Weights of a small GPT-style language model, trained from scratch on English Wikipedia.
Architecture: LayerNorm before each block, learned positions, no biases in attention or MLP, tied embeddings.
Training: a variant of Muon for these matrices, 228M tokens, 13941 steps.
MLP neurons of a small language model. Each row is named by its layer, matrix (up: input weights) and neuron, and shows model dimensions 96-159. Each number is 50 + 15 x the weight over its row's rms, rounded and kept within 0 to 99.
Before each neuron's rows, "fires after" lists the tokens most often just before its 100 highest values on Wikipedia text that the model never trained on.

fires after: " 19", " (18", " Ca", " 18", "d", " in"
L5.up318:41 27 56 60 75 46 59 55 16 73 31 38 41 35 69 39 27 69 64 46 53 68 56 83 53 56 45 31 43 42 36 39 55 48 29 42 46 56 72 72 45 40 54 64 56 50 56 65 44 35 29 51 71 56 47 56 48 17 53 53 51 51 20 27

fires after: "im", "ar", "ite", "Species", " an", "pe"
L5.up370:57 64 56 54 74 52 62 71 32 53 37 25 64 65 53 56 65 53 52 55 67 69 42 23 28 46 50 25 47 31 49 65 22 35 59 19 54 17 44 65 71 59 27 53 81 50 58 57 23 77 50 91 37 45 53 24 40 79 52 64 63 50 67 56

fires after: " con", " p", "p", " d", " pa", ","
L4.up103:55 74 62 56 53 45 68 64 46 66 29 91 47 41 88 33 46 60 34 63 65 51 54 19 45 66 49 32 53 51 52 69 56 20 73 65 37 64 50 69 40 55 47 39 60 47 44 50 14 45 64 43 42 17 61 63 62 41 43 53 36 49 63 32

fires after: " fa", " Ho", " co", " Fa", " O"
L2.up211:69 46 56 15 53 50 31 57 44 39 48 42 45 48 60 44 67 70 63 48 33 44 30 49 59 37 42 40 71 26 60 50 64 42 40 67 63 45 50 65 66 31 91 52 56 40 82 38 39 52 35 60 66 39 53 48 72 26 51 77 54 37 29 40

fires after: "s", "ur", "Species", " Ca", "us", " Ka"
L3.up446:24 51 57 26 46 55 88 47 44 73 58 66 48 54 56 61 62 33 48 58 41 52 48 34 34 33 65 45 77 42 39 38 46 49 68 53 43 47 60 53 72 50 45 75 49 33 59 22 59 63 78 53 51 55 34 48 50 67 44 46 25 45 55 56

fires after: "ro", "la", "ca", "go", " Bra", "jo"
L3.up389:31 41 34 05 38 85 44 41 56 67 92 62 56 37 60 38 53 69 35 60 37 56 22 43 47 34 30 13 53 45 27 58 46 83 54 42 44 51 47 50 58 27 62 33 39 33 52 32 58 65 56 43 74 47 37 53 38 52 34 33 78 58 37 65

fires after: "gra", "qua", " Mo", " Pla", "or", " Pa"
L3.up38:64 53 42 65 63 64 31 41 31 36 54 65 36 61 47 49 88 39 33 41 69 59 54 30 46 41 37 59 32 85 19 42 33 42 39 49 34 55 60 38 57 57 49 50 34 61 51 22 66 71 71 55 39 38 59 34 66 37 78 37 58 38 65 65

fires after: "ar", " Bar", " Gu", "br"
L4.up246:26 59 44 44 63 41 35 57 70 30 30 75 24 66 62 35 49 61 44 63 47 28 61 32 23 47 67 77 44 54 39 48 34 19 41 49 28 67 63 73 59 70 29 42 73 49 43 46 39 75 62 55 56 49 42 51 54 62 45 41 84 49 54 48

fires after: "C", " C", "d", ".", "ad"
L3.up307:72 29 69 28 50 32 37 58 48 66 39 25 64 47 51 67 32 88 50 35 49 58 31 26 53 16 44 63 27 83 43 50 74 74 47 56 49 38 55 57 77 63 74 49 54 57 33 43 48 72 69 53 41 44 70 54 41 61 60 61 60 54 25 43

fires after: " M", " F", "M", " 2", " ", " C"
L9.up366:51 35 60 61 49 56 79 38 64 57 40 65 68 54 41 47 28 79 22 63 54 57 70 71 44 95 46 50 66 79 48 63 59 57 45 70 57 33 54 64 74 54 39 65 40 61 18 76 40 44 65 72 39 35 53 16 68 38 37 78 62 54 28 50

fires after: " cl", " m", " c", "c", " la", "ce"
L3.up249:42 59 20 28 31 61 53 77 47 53 54 44 50 49 55 32 43 52 60 55 55 52 55 58 57 41 59 22 66 58 64 38 26 51 43 26 37 57 43 72 51 56 56 42 59 53 43 35 55 32 58 52 43 52 66 46 46 32 21 63 49 30 49 35

fires after: "c", " su", " in", " In", "ev", "u"
L5.up49:63 57 49 65 36 54 34 47 63 50 46 75 35 48 62 45 52 69 78 67 37 55 42 30 54 49 38 44 44 11 35 66 54 42 41 07 66 54 88 56 45 43 47 52 52 49 40 31 59 70 61 45 59 52 46 65 33 46 61 55 37 60 69 46

fires after: "s", " ", " in", "al", " is", " In"
L8.up282:38 45 29 44 55 36 35 34 43 36 52 35 55 32 34 59 38 40 75 60 84 50 56 31 36 70 56 39 48 53 63 36 64 53 52 28 26 08 70 64 42 59 49 50 60 80 54 76 55 33 93 67 41 45 59 48 52 57 44 55 40 60 20 55

fires after: " F", " in", " f", " Th", "f", "th"
L5.up55:42 52 42 92 70 41 89 43 40 53 41 36 69 57 67 35 44 68 95 64 60 54 37 36 48 56 48 52 37 45 52 40 68 35 53 58 40 32 57 83 42 38 58 21 89 47 76 45 49 68 59 30 34 55 52 31 55 51 62 64 68 45 36 42

fires after: " f", " F", "f", "F", " se", "va"
L4.up282:50 27 50 23 45 52 52 39 36 85 60 58 34 16 50 31 64 63 54 67 56 59 29 41 42 63 47 31 31 58 51 51 47 41 49 53 71 41 29 60 53 64 82 26 45 32 38 45 53 38 57 79 46 67 42 30 75 31 52 46 43 55 38 61

fires after: " g", " H", " O", " Wa", " Su"
L2.up496:69 48 56 78 60 30 65 70 47 35 67 60 49 54 42 36 45 35 20 33 63 49 54 43 56 54 49 35 34 68 87 45 64 51 14 60 54 66 18 63 63 40 44 57 45 50 56 44 63 24 25 24 21 53 54 32 52 45 43 37 63 33 48 28

fires after: " T", " So", " so", " do", " Y"
L3.up24:14 67 59 31 53 54 50 74 83 64 62 43 64 38 47 54 43 62 12 69 70 57 55 67 22 43 27 43 42 39 52 59 29 61 58 52 46 59 44 54 30 42 64 31 49 46 22 76 48 33 43 33 51 52 53 48 81 47 53 64 63 47 69 55

fires after: " in", " In", " mi", " through"
L2.up119:40 99 34 47 26 27 29 52 46 35 32 35 62 49 70 30 52 67 51 35 57 32 54 34 49 62 50 32 49 43 34 57 46 54 45 44 54 27 54 75 47 54 46 49 63 34 65 66 39 59 76 56 60 73 51 44 37 34 65 78 44 71 74 53

fires after: "s", "im", "W", " su", "n"
L4.up314:59 40 36 43 71 45 71 45 43 60 45 68 56 52 41 70 50 30 59 52 46 53 61 68 47 53 55 74 57 24 73 26 23 68 60 09 54 37 38 53 51 37 30 66 44 47 50 60 31 58 71 78 23 36 25 37 59 53 50 63 63 52 29 39

fires after: ",", " and", " in", " Ma", " of"
L4.up408:63 77 57 46 39 34 43 62 35 29 74 75 37 37 42 52 51 73 45 49 26 26 50 79 63 65 46 51 32 46 51 36 29 64 40 81 32 69 36 53 71 70 57 41 62 33 35 68 55 78 53 52 38 41 82 36 60 48 32 49 58 59 39 37

fires after: ",", " Ch", " in"
L2.up99:61 56 64 59 56 43 64 54 58 44 40 41 43 26 45 71 27 52 56 45 64 30 86 60 57 63 51 51 39 52 39 44 39 56 63 73 34 43 67 60 33 47 35 19 69 47 65 45 65 59 48 45 37 42 64 47 52 48 41 55 22 59 41 62

fires after: "\n", "-", "|", " Order", " ", "=="
L4.up153:55 58 71 54 39 36 35 41 57 38 32 44 18 37 30 77 66 60 65 40 85 39 19 62 42 62 62 57 56 37 30 42 23 49 31 68 32 44 47 49 58 60 71 51 74 51 65 64 51 48 48 59 39 48 75 31 74 55 57 50 64 42 63 58

fires after: " Na", " No", " an", " no", " The", "e"
L3.up395:68 75 28 38 56 45 13 66 22 26 56 37 39 56 54 64 42 49 26 75 27 21 44 50 39 44 73 54 57 39 58 81 00 64 38 50 46 55 42 69 69 37 62 42 45 34 66 45 54 46 49 95 77 40 45 40 57 56 43 57 34 36 40 49

fires after: "al", "th", "d", "i", "ic", "min"
L2.up207:78 34 37 41 64 35 55 73 68 35 56 49 55 54 28 45 50 58 53 78 51 46 36 08 36 36 49 68 34 12 66 44 56 95 30 48 50 58 51 57 62 46 66 36 60 51 46 68 47 58 65 41 54 47 25 75 60 66 65 68 70 49 49 54

fires after: " ", "\n"
L9.up0:49 48 75 61 48 74 46 44 68 36 42 38 36 46 37 61 51 29 79 39 67 33 30 74 40 52 40 67 62 48 55 52 39 78 58 43 22 55 75 36 49 61 51 58 50 36 79 62 52 29 18 48 48 32 45 60 45 58 48 59 45 71 60 56

fires after: " La", " Hu", "y", " Du", "w"
L4.up155:47 84 67 34 42 37 61 75 42 64 31 59 67 68 53 19 72 53 61 50 62 49 67 50 41 44 40 28 74 60 67 40 35 36 32 39 67 70 43 66 88 40 67 43 50 33 56 53 46 27 64 42 58 64 34 27 54 36 52 50 53 59 56 67

fires after: " P", " p", "-", "ho", " and", " "
L4.up198:41 57 46 53 48 62 54 64 74 41 31 63 55 46 40 34 07 43 43 25 81 52 50 60 36 43 59 55 51 54 50 16 36 62 62 60 67 20 50 52 73 41 75 61 54 81 41 47 65 54 65 60 38 50 58 50 54 45 51 56 51 39 41 59

fires after: " Jo", "′", "n", " St", "fin", "ri"
L5.up96:37 36 52 68 32 60 28 44 46 48 44 51 57 64 49 28 52 70 38 53 66 87 40 48 22 58 51 66 59 58 13 55 57 93 68 34 33 53 67 44 40 88 59 80 59 67 34 73 55 65 31 60 35 46 55 46 63 31 42 46 52 33 34 58

fires after: " "
L8.up356:46 54 73 61 58 43 74 68 71 25 45 39 27 51 39 50 34 36 58 38 82 51 37 35 47 69 49 27 39 33 68 68 63 39 45 29 17 53 60 62 55 41 23 53 57 64 70 62 60 57 44 59 40 43 65 75 54 59 40 46 38 66 55 48

fires after: " in", " ", "st", " h"
L2.up314:62 37 71 60 46 73 71 53 59 51 40 35 30 65 50 78 67 54 50 50 31 51 64 72 53 35 63 62 26 34 30 42 83 56 37 40 27 30 64 44 57 76 53 52 62 41 59 49 63 78 43 40 44 42 57 51 54 51 45 59 49 61 31 59

fires after: " G", " Ca", " vi", " St", " An", " App"
L3.up147:52 54 46 51 72 58 64 33 35 22 50 52 52 59 62 83 40 60 71 47 62 50 14 57 25 63 50 70 53 22 48 41 29 45 47 65 38 78 52 54 46 45 67 77 62 51 51 59 34 39 16 48 21 45 67 33 79 37 37 70 56 13 49 57

fires after: "s", " Bu", " W", "W", " Vi"
L4.up405:47 59 50 46 59 62 40 72 28 45 53 65 74 49 30 17 38 57 64 52 59 50 62 34 30 58 40 84 65 54 54 44 78 81 48 42 51 43 40 65 16 38 31 53 45 34 77 56 82 46 65 52 38 54 72 69 56 48 66 18 64 47 40 49

fires after: " O", "u", " Ca", "O", " A", "c"
L4.up186:44 72 35 46 48 63 43 61 46 07 63 48 47 31 65 65 34 75 69 40 50 48 67 69 63 24 69 49 62 51 54 38 36 41 59 31 48 40 64 14 63 46 51 38 68 33 49 32 50 87 53 55 14 25 15 54 39 62 58 49 51 44 55 77

fires after: "ra", "la", "ho", " fa", " Bo"
L4.up43:76 57 61 13 59 39 51 59 25 59 73 66 40 58 65 56 30 47 41 50 46 50 34 45 56 44 49 83 39 60 74 28 70 58 30 54 65 37 54 75 56 54 40 47 37 47 34 46 44 39 57 48 33 49 48 31 49 39 42 60 37 57 34 76

fires after: "s", " ", " play", "ad", " Re"
L5.up231:44 33 62 44 56 57 70 59 66 38 56 53 35 78 37 28 55 68 52 41 33 53 46 72 66 78 58 49 60 64 70 61 49 68 81 70 36 24 09 39 55 15 81 74 31 52 58 71 58 48 48 61 63 19 33 44 66 57 58 51 48 67 39 43

fires after: " F", " D", " L", " M", " "
L8.up12:46 72 36 50 57 29 50 40 31 25 62 78 31 59 38 30 24 66 30 54 56 59 68 48 33 74 39 40 57 42 24 25 57 75 41 22 20 45 70 48 61 46 39 33 45 65 61 55 60 42 49 61 66 56 48 71 57 33 57 44 62 43 67 66

fires after: " the", " Fa", " fa", " Re", " National", " re"
L3.up71:95 48 77 39 55 42 55 15 39 42 31 58 66 47 54 60 27 39 51 41 67 38 40 37 57 63 34 53 60 70 58 77 40 38 78 56 53 28 62 57 31 35 36 15 60 70 65 63 57 42 28 48 57 38 44 53 83 61 33 50 56 13 49 51

fires after: ",", "ed", "s"
L9.up8:40 50 66 49 88 46 31 46 60 56 48 59 53 32 39 85 42 48 48 38 43 52 32 62 65 37 41 46 71 57 58 68 83 61 54 70 51 43 74 69 39 68 44 14 61 30 43 56 53 63 59 46 24 17 38 46 58 42 71 47 49 29 60 58

fires after: " de", " De", " Ca", "ub", " b", " G"
L4.up69:47 35 47 40 53 50 48 27 32 63 44 55 60 72 46 47 42 40 69 33 48 49 50 58 69 68 49 63 49 55 39 32 23 38 37 55 48 53 57 46 56 63 59 52 61 48 28 43 61 56 26 46 54 55 31 26 58 42 40 20 18 52 59 50

fires after: " ", " re", " \"", "\n", " ("
L2.up210:40 62 51 21 52 59 62 43 45 19 41 73 61 62 56 48 51 29 70 58 71 40 55 63 54 30 49 75 62 88 59 56 36 41 79 37 30 39 43 59 72 19 43 32 50 51 68 68 39 24 50 48 72 63 50 47 59 58 54 55 80 61 45 53

fires after: " c", " se", " co", " C", " a", " Col"
L3.up62:48 42 55 57 66 47 38 63 56 56 84 20 57 57 49 68 40 50 56 50 42 46 36 66 72 25 68 56 40 55 65 42 59 48 67 18 44 61 35 66 62 30 63 76 46 56 08 60 41 63 47 60 52 39 63 15 51 61 50 71 35 34 81 31

fires after: " fa", " Fa", " F", " f", " E", "ir"
L2.up250:59 56 87 32 58 45 77 30 26 59 46 40 50 72 48 60 55 53 39 42 52 44 58 18 75 42 33 39 85 21 45 31 39 50 75 70 56 41 52 83 48 27 84 30 71 31 36 50 50 42 82 51 65 40 52 23 55 41 55 19 63 44 36 46

fires after: "s", "il", "ra", "udi", " a", "o"
L8.up472:60 48 44 47 60 41 38 30 52 57 63 72 62 64 43 81 31 44 21 52 71 21 63 46 43 29 48 62 52 63 40 50 40 65 80 43 39 56 40 40 59 55 15 51 32 58 48 60 43 61 63 43 87 20 47 30 33 58 49 65 53 43 43 53

fires after: "\n", "D", "l", "s", " the", " was"
L9.up494:52 71 61 47 57 55 43 34 74 63 30 50 59 46 45 31 49 34 64 14 44 45 41 29 27 51 45 54 67 54 33 48 36 45 15 58 73 46 42 42 30 23 50 64 47 54 29 54 57 67 40 38 17 32 62 49 56 56 46 51 64 64 55 22

fires after: " ", " a", "al", "s", "air", "ic"
L9.up287:56 46 41 75 46 21 41 78 68 18 28 49 47 46 48 50 60 66 38 61 86 42 41 37 46 63 56 28 79 52 73 40 36 34 55 39 53 56 47 49 60 71 68 47 45 73 17 65 61 78 61 61 55 36 23 61 63 47 38 63 60 39 33 43

fires after: "st", "th", " comp", "%", "g", " C"
L8.up7:61 48 96 59 54 30 44 53 34 38 40 58 39 52 35 67 53 57 57 39 44 57 62 70 31 46 29 42 35 50 72 49 56 38 63 19 68 65 72 66 47 16 68 56 19 44 41 61 44 43 22 50 48 45 49 74 54 39 37 50 70 54 87 90

fires after: " S", " K", " w", " ", " P", " B"
L3.up270:30 68 43 28 40 39 57 53 60 40 38 43 29 60 36 37 25 38 57 21 68 61 66 73 28 47 44 85 77 72 61 37 64 62 79 22 37 57 87 51 59 33 62 40 59 39 27 25 16 42 60 33 17 53 76 55 52 38 50 26 51 55 27 58

fires after: "c", " C", "b", "br", "ab"
L4.up478:61 39 55 22 57 69 48 16 14 54 58 58 52 50 31 54 39 61 43 16 52 51 75 59 17 58 46 48 50 78 32 50 40 46 59 38 21 70 76 31 84 71 53 36 46 58 36 19 51 46 43 41 63 42 41 73 61 43 35 59 71 72 46 53

fires after: " |", " met", ",", " d", "/"
L3.up251:43 60 55 54 53 36 61 59 55 61 21 37 52 39 84 31 48 41 55 58 56 69 38 65 31 45 64 50 44 68 46 63 39 57 51 30 62 64 45 54 65 68 64 39 25 28 51 46 55 55 48 88 59 16 55 57 46 50 52 90 45 89 50 44

fires after: "s", " the", "ter", "r", " It", "tern"
L5.up248:34 71 47 56 52 37 31 74 47 45 42 46 53 39 41 48 58 50 39 44 32 34 44 61 41 43 48 68 38 75 55 36 41 50 35 53 63 61 50 41 54 65 34 68 78 46 56 26 26 83 32 40 69 78 72 02 46 52 63 94 64 68 46 31

fires after: " C", " c", "c", " P", " "
L3.up286:35 44 46 23 40 62 40 35 63 35 72 26 40 62 55 64 33 57 58 36 60 47 58 33 40 37 72 51 53 75 40 69 77 27 74 56 33 63 39 32 56 42 80 52 44 49 63 42 47 54 43 45 42 65 64 76 53 46 33 50 41 53 27 37

fires after: "s", " Un", " Re", " S", " O", "ll"
L4.up510:14 52 48 38 39 58 61 60 47 50 87 65 64 22 62 57 62 60 62 52 33 37 56 45 64 65 48 31 41 54 45 27 44 38 45 45 49 36 79 37 54 40 50 50 33 36 84 44 40 59 46 66 53 45 36 48 41 45 40 18 06 54 68 73

fires after: "ni", " mi", " Pe", "cu", " vi", " se"
L2.up247:56 73 23 46 60 67 34 65 31 58 53 26 50 61 45 37 36 78 69 33 53 61 46 60 43 61 43 53 48 32 49 44 43 57 40 36 45 51 70 64 31 67 45 34 50 42 61 46 61 51 40 43 50 40 40 50 91 47 30 52 49 34 61 31

fires after: " N", " in", " E", " In", " Qu", " W"
L2.up424:60 41 65 68 58 46 36 48 39 57 39 67 42 56 52 38 54 64 34 17 50 36 38 76 35 45 42 36 22 46 33 72 55 70 51 38 62 32 46 55 69 59 57 42 40 73 74 84 32 53 56 34 53 40 60 58 49 51 71 89 30 56 80 62

fires after: "s", " per", "per", " "
L8.up387:33 54 44 74 34 25 42 26 64 71 52 54 31 36 15 45 33 46 49 59 61 64 61 54 64 28 45 38 47 64 82 65 73 38 85 72 46 37 46 24 84 39 54 62 30 46 46 58 39 58 64 54 48 23 32 44 69 57 51 30 79 23 38 39

fires after: "s", "er", "c", "ev"
L5.up303:36 67 59 50 57 50 55 50 50 25 56 44 65 37 38 68 57 43 34 39 63 53 41 49 29 32 43 30 56 43 52 31 59 44 51 52 53 48 49 37 54 78 66 48 48 58 74 73 35 52 39 37 62 64 52 53 46 68 61 51 49 28 67 31

fires after: "c", "ca", " Re", "u", " pro"
L4.up97:68 56 62 37 61 66 57 44 22 49 71 67 46 45 54 60 33 38 54 36 32 15 38 62 33 43 53 31 37 33 53 50 18 30 61 33 39 71 58 50 70 62 82 45 31 20 65 36 39 43 36 52 23 52 53 72 39 48 46 50 39 47 47 71

fires after: "m", " dis", "Species", "cc", "c", "s"
L5.up152:26 55 41 20 62 46 61 18 56 60 64 64 67 68 10 78 58 41 58 53 47 57 36 59 42 46 58 69 76 52 55 32 55 57 33 00 57 53 58 55 37 62 38 45 18 60 48 39 89 74 47 44 36 40 43 77 49 63 24 60 55 57 37 24

fires after: " De", "e", " Ma", " B", " de", " E"
L4.up99:42 39 74 41 36 32 51 57 55 34 68 40 44 29 62 63 50 39 61 57 34 58 38 61 79 81 10 44 49 45 56 41 28 44 71 62 81 70 67 39 37 41 68 40 35 38 29 57 51 46 40 56 38 66 47 25 71 39 44 54 38 35 40 50

fires after: "L", "F", " C", "A", "C", "D"
L2.up103:51 77 62 39 42 31 51 38 55 70 64 61 61 22 58 57 18 74 65 31 58 53 31 47 65 54 30 56 60 65 39 48 68 75 59 60 27 65 68 37 62 36 69 55 41 42 73 26 65 64 68 29 33 46 63 36 27 43 39 58 58 38 57 61

fires after: " the", " h", "at", " a", "s"
L9.up271:67 62 49 37 55 41 29 22 49 82 62 41 50 44 52 54 47 65 59 56 76 62 42 72 51 51 27 65 40 37 52 61 50 66 48 58 17 49 62 65 76 42 56 48 63 47 36 46 40 63 52 45 35 50 27 74 39 57 60 53 40 67 69 46

fires after: " con", "p", " P", "P", " p", " pro"
L4.up133:26 51 59 52 64 53 62 41 36 46 51 60 37 28 47 34 59 64 54 47 60 40 44 48 39 46 43 79 52 67 35 65 66 54 43 50 36 65 68 55 57 60 75 67 48 50 35 31 27 60 55 24 15 50 88 41 59 31 33 42 54 62 58 37

fires after: ".", " so", " Bo"
L2.up151:55 47 48 54 57 54 35 69 68 63 42 25 32 39 65 56 61 46 41 61 39 37 34 65 39 67 29 57 48 73 59 53 31 37 55 83 56 53 55 92 24 22 59 37 64 47 46 49 41 53 58 37 60 43 52 79 43 32 43 65 70 48 51 40

fires after: " a", "e", " an", " we", " wh", " b"
L5.up422:43 62 30 60 19 50 47 58 55 31 35 38 66 82 45 71 56 47 47 40 24 30 55 57 68 66 66 55 33 60 62 53 31 46 65 50 44 55 25 62 60 83 63 34 50 49 53 73 43 73 14 66 47 58 55 39 73 25 55 46 30 62 64 25

fires after: " S", " do", " Do", "y", " Ar", "er"
L5.up112:45 72 39 44 80 67 42 49 64 38 75 43 41 45 17 78 21 59 61 32 70 48 57 47 36 36 56 68 66 48 44 59 48 52 24 29 77 63 56 59 74 43 51 56 58 52 26 54 59 31 57 57 41 39 51 04 36 54 48 44 25 44 41 57

fires after: " V", " Y", " ", " Ch", "L", " W"
L3.up492:47 66 50 64 58 21 68 66 19 31 40 60 32 54 45 30 36 61 38 26 74 54 52 84 65 96 44 59 20 70 61 47 61 52 62 42 38 52 35 63 35 46 45 60 48 32 43 43 45 49 64 57 64 47 34 48 55 20 62 42 35 32 56 48

fires after: "s", "z", " Na", "ra"
L4.up305:55 43 72 32 56 35 47 40 14 61 52 43 58 42 41 47 43 52 26 33 52 18 56 45 40 34 63 48 63 36 63 46 19 48 51 56 43 22 46 47 60 68 38 56 25 66 48 25 32 40 44 52 46 47 63 42 36 73 37 51 80 71 65 37

fires after: " J", " S", " Ho", " T"
L2.up441:53 51 48 63 56 53 53 57 63 44 51 60 47 47 64 72 39 68 54 49 39 40 43 44 46 31 72 74 43 27 52 32 47 66 51 61 38 48 61 87 52 32 71 48 31 58 27 42 70 39 32 59 22 37 47 53 55 72 87 70 34 56 78 57

fires after: " ", " m", " sign", " p", " term", "c"
L2.up115:34 57 68 31 52 56 34 46 65 70 36 29 42 66 39 28 41 19 40 39 62 48 56 48 33 61 68 23 75 48 54 94 32 38 56 31 38 78 29 28 43 46 48 41 39 49 65 66 68 42 68 50 53 27 70 58 42 42 47 63 46 33 46 43

fires after: " T", " Ho", " H", " J", "ary"
L2.up200:72 63 54 54 46 44 51 70 79 53 65 51 62 59 59 56 54 73 45 65 26 49 55 27 44 55 40 77 59 50 34 42 79 69 58 60 46 73 51 57 54 47 56 54 51 57 56 56 43 55 22 42 65 39 55 54 67 53 78 63 53 55 51 44

fires after: " D", "c", "D", " M", "e", " part"
L2.up181:24 50 50 36 62 79 53 31 35 43 44 63 08 38 51 46 29 68 40 26 63 41 40 69 57 47 22 33 32 55 50 63 49 59 34 59 38 49 64 27 61 53 51 62 43 70 71 51 57 50 57 79 76 75 53 49 46 46 33 48 35 57 89 58

fires after: " a", " was", " is", "ist", "s"
L8.up211:37 47 40 50 32 32 14 67 29 54 49 34 38 26 43 33 42 32 22 69 62 42 51 85 70 74 61 42 55 42 69 56 48 67 59 31 53 31 56 35 53 64 74 61 61 32 18 75 36 70 46 23 51 50 44 48 37 22 57 43 29 47 44 46

fires after: "s", "it", "al", " sp", "th", " of"
L8.up17:50 29 59 62 38 37 54 56 62 42 56 47 69 59 71 62 53 63 61 54 52 39 53 49 59 08 35 31 22 28 55 24 61 72 64 47 42 37 51 81 37 55 33 49 88 39 61 48 58 37 72 43 49 53 59 62 54 57 42 46 52 68 15 49

fires after: " for", " di", " V", " Ma", "li"
L2.up235:51 86 92 40 59 28 49 67 64 46 66 60 36 61 79 49 38 35 65 56 62 70 52 45 57 50 34 55 24 69 46 24 60 44 58 48 44 27 54 70 38 40 59 29 51 30 52 50 29 65 51 63 69 60 56 62 55 44 44 47 36 35 46 60

fires after: "s", " G", " sp", " F", " ", "ar"
L9.up46:25 67 62 30 54 51 33 48 50 44 60 48 26 52 54 59 46 66 58 47 63 49 47 41 38 77 39 43 48 64 45 55 51 25 75 59 38 25 45 54 69 41 99 46 40 32 24 60 37 38 37 36 54 46 54 56 34 13 80 46 44 59 63 61

fires after: "te", "ed", "g", " Te", " play", "f"
L3.up280:39 65 31 34 30 54 49 86 62 58 44 34 54 71 70 38 35 53 66 36 47 40 46 37 56 28 51 31 41 57 44 41 39 62 52 43 38 63 42 56 52 54 61 31 26 72 38 57 58 70 81 37 45 25 63 57 55 56 77 58 38 60 52 41

fires after: " the", " a", " was", " The", "s"
L2.up346:47 35 53 47 64 62 42 40 92 47 58 40 47 36 62 49 49 31 47 25 31 22 46 52 69 58 59 55 68 49 52 59 57 46 46 50 37 41 75 49 39 78 76 58 46 65 30 51 66 38 57 58 62 33 63 61 74 52 49 44 90 48 42 29

fires after: "c", " Cor", "ri", "li", "fin", "lo"
L5.up368:37 58 52 44 70 56 57 46 42 69 72 69 51 58 66 20 39 48 48 63 67 81 71 54 49 53 51 58 41 30 10 72 26 57 81 33 92 59 56 58 44 55 74 76 64 37 22 19 70 54 45 60 71 49 38 38 33 68 12 58 62 47 28 39

fires after: " de", " ", " ch"
L2.up13:55 38 90 41 53 45 62 43 63 39 37 56 50 76 48 29 12 69 50 17 77 45 44 49 43 70 50 61 50 33 37 49 61 51 49 38 25 26 69 18 49 70 40 47 72 41 53 59 68 46 51 45 48 21 21 52 62 47 41 44 48 48 61 51

fires after: "cc", "F", "p", " F", " sp", "f"
L5.up108:51 36 71 33 36 59 70 45 39 63 44 58 54 50 57 28 24 73 75 57 46 32 21 26 36 86 60 57 52 72 76 38 53 60 82 33 49 70 43 59 83 68 78 39 66 48 37 44 47 47 41 27 31 74 82 46 49 26 41 35 46 68 58 57